Weights of a small transformer language model: MLP 896 tanh GELU, a variant of Muon for these matrices.
MLP neurons of a small language model. Each row is named by its layer, matrix (up: input weights) and neuron, and shows model dimensions 16-111. Each number is 500 + 25 x the weight over its row's rms, rounded and kept within 0 to 999. Numbers have three digits each.
After each neuron's rows, "fires on" lists the tokens most often at its 100 highest values on Wikipedia text that the model never trained on.

L5.up44:484571521553484521458480500509562529496497489535535481416497530502508523526533459486458499512517522484510477468517500481505477478493497486541464511482503474481486509481528537526543489512507460495503501522462517504494506505476517515474520474546465491495537498498488562499536487535495482499
fires on: " |", " /", " b"

L5.up711:487475526503511524518489525481449522492535524501524478493547517515499513480533517470482519513561450526518500492472531518528479457484509494523475468571506524498499476525511510497546506488493520539512523502498468481515470520516549522490440476504489517488498509489500501519509493504470530487
fires on: "a", " States", " American", "'s", "an"

L3.up743:537510528555474487541509505533506502494513513506459505538486534540508459473524534545526507523489514553495457519511467518504492499473490481496506517455577491493519490530508489486496510463458509476518467546501434495547519536499470513460455496504499541532475479501496530489465485502519471467
fires on: "ay", " character", " life", " single", "side", " line"

L7.up643:492524466487494522530479467515526438532510517487502466505517555523512482501523455508526485521515494466492448466506525541473456525514506501531505517538464490485493525519524478473496500546460506502485451510488494535508486537534480531509478481503495484468497524515491490496486486485519517484
fires on: ":", " was", " came", "-", " comp"

L5.up127:490548500513511544520488494529497447509476474531487510503526494492492512494507477492514471498503499487505493501458517492482493494463478466475479533512508455494497504480482496506511491454495486483520521492486494511547495514493502513517494522519541497550487503554503503459542487520467474505
fires on: "\n", "ord", "line", "ad", "ime", "ay"

L5.up181:472508483516511496497533483472505463536524497518542448498463496483534504552489442485492476486556478480480495479526469469508479527524496505462490480543505513494535480500491491486535492496496515473446498473455508503529509466456464494473542513535496543503482490497513569532527473494552482512
fires on: "re", "le", "iet", "ug", " /", ":"

L5.up362:518516476547554473511455497495525508501527508495495508482532461472528468498465522466499514524480516504468494540515544507520469510452507550488469509509493479441488501525449509501528510483529504496524471498510506514523539508526495493498484516533504518504502492539488467527530484509501503518
fires on: " |", "th", " "

L5.up66:487538526589529549500462494494503470484491503508510489468470509546522505520545489517470520559531465514469470487541501498524479529495521526521530524522478509493483507490479507485501501491510505528505504534504496561512494482491521485502488456507494528450524494517518548477519494479455463550
fires on: " |"

L5.up156:526482565558454493467505474532471464520497549501510532472532452495509478479532505462530517487477534535476473483462473489510503519545532549478508488482538484482475461481500466513514495464513461523507508479512505478470481503502503479504472462519541516494510477488499515486488477504504495487
fires on: " in", " under", " among", " of", "at", " within"

L5.up253:547511512501456494503540499545529517493466540516497502494524503495489465521564516461512482536465482500530479475530475532473533513512488519539518495517499491499485530520512512499489433487491490469522466478478535502538497535542468502495455522502499505513502526455486527497549508515489482527
fires on: "-", "N", "P", "L", "B"

L5.up185:509493558497533493473502464508539513501521526480532512474513494513525496553490561511483463462485477519454518516529511468472510518512504503498516505484495530505481478538462520531517457471477491484521515527471450495483494524522499495506469493526469588486505491488493483527517507503526506524
fires on: " to", " a", " for", " in", " |", " "

L5.up690:475499461510463491509528511501502522520492497517493497494529518484514464492488491520491499481514536506495504502505501512480500514507502503514522499506496520490486484489513490507509453499481544503505494495565520505507470486526507474458455505528480460481490476478508538524542464531478485551
fires on: "os", "n", "ter", "at", "en", "ov"

L5.up804:475521521459496507492484551499521497531476460478497517539519506524470501511457486510504538517507493479478482534510500461488514543450541536500474507493512521515533474485504492510501470470517476472491482483471465477497523483466496517512464521478468498469540505495504546485472499550491480515
fires on: " May", " Ol", "l", "n", "el", " An"

L7.up430:462475504521476457528544504506488529520486510532507529512511483491502466512529503539532510494575521511504521524505468483470480477495552491444491528538484522474533452502533478504511456508485490531508524522536549518494505530503510513459485502470511486518496530524555515486482444465521476510
fires on: "en", "n", "i", "in", "an"

L3.up348:522500493535557498493470513479489538487544527466502477521505500477465537480472529494532512488500513502501542492525518513495494493521504500511490498449491499479484523485481488536485469483477536473512520512478502507495521492441463476502485491528516508504553442543487543498527506491520523530
fires on: " of", " in", "m", " based", " |", "re"

L3.up723:491516536532549466514528507482533484528458492497527487456502540474479502546447458530500498463482513516474505497505556481521528451411520495456478497441526502492495500524493487516521483524486486515468483519573549516484501523438556502507482478534506525482530483496509533511543507454513491445
fires on: " b", "ur", " Sur"

L3.up64:504545489513473486476474457496465501487496510503522491471496441512487513473534513510470501506486515516477492548482497494465506510465485491510496461454496507504530483550468497521501481457539478485500489460519503509545519506509536516531536497480470454544513492577513452489445504560506512491
fires on: "en", "ou", "ivers", "ten", " G", " ret"

L3.up818:528568539460505502496468504540512484543536488531508500494518584518518508530529445493508488468517512481500476490477476485481447548473525489463512501521462501510493514458498541460506518536452490516452538470540510531477514467518494501500509493508522493511462466518531487542519519484503492480
fires on: ":", " Title", " comp", "):"

L7.up453:467524476504511480506493502510509515524490518424529479481518518534476532507527528551502523519486471515505517491520504458515525464531528484562523487500516451491506514492491517488484502471527501482519550553531477481462461531531506498534499536512485501446536511474508482482501529494447478480
fires on: "ian", "g", " de", "ro", "est", "."

L3.up297:433501519511448511499511489519461543470525519497515528487494524495518480495501444486473520467518533514482531506525505518544510470475489484492462517534511481492451496510476495531538470539500536485501483509511490517500499546514479473503465470514466501470473523518517518523519495542472498476
fires on: " b", "B", " B", "b", "mer", "ran"

L7.up766:504531547506516514486518541549473504481498499529518504468523448465543513504498520489511538485444523510489505513499505502490477498492503475500469499507496508487514480508461514557523466503509489467499485566491470466523494499518496496535469453486511511533524463485538487514471485457495515472
fires on: " the", " of", " in", ":", " |", " to"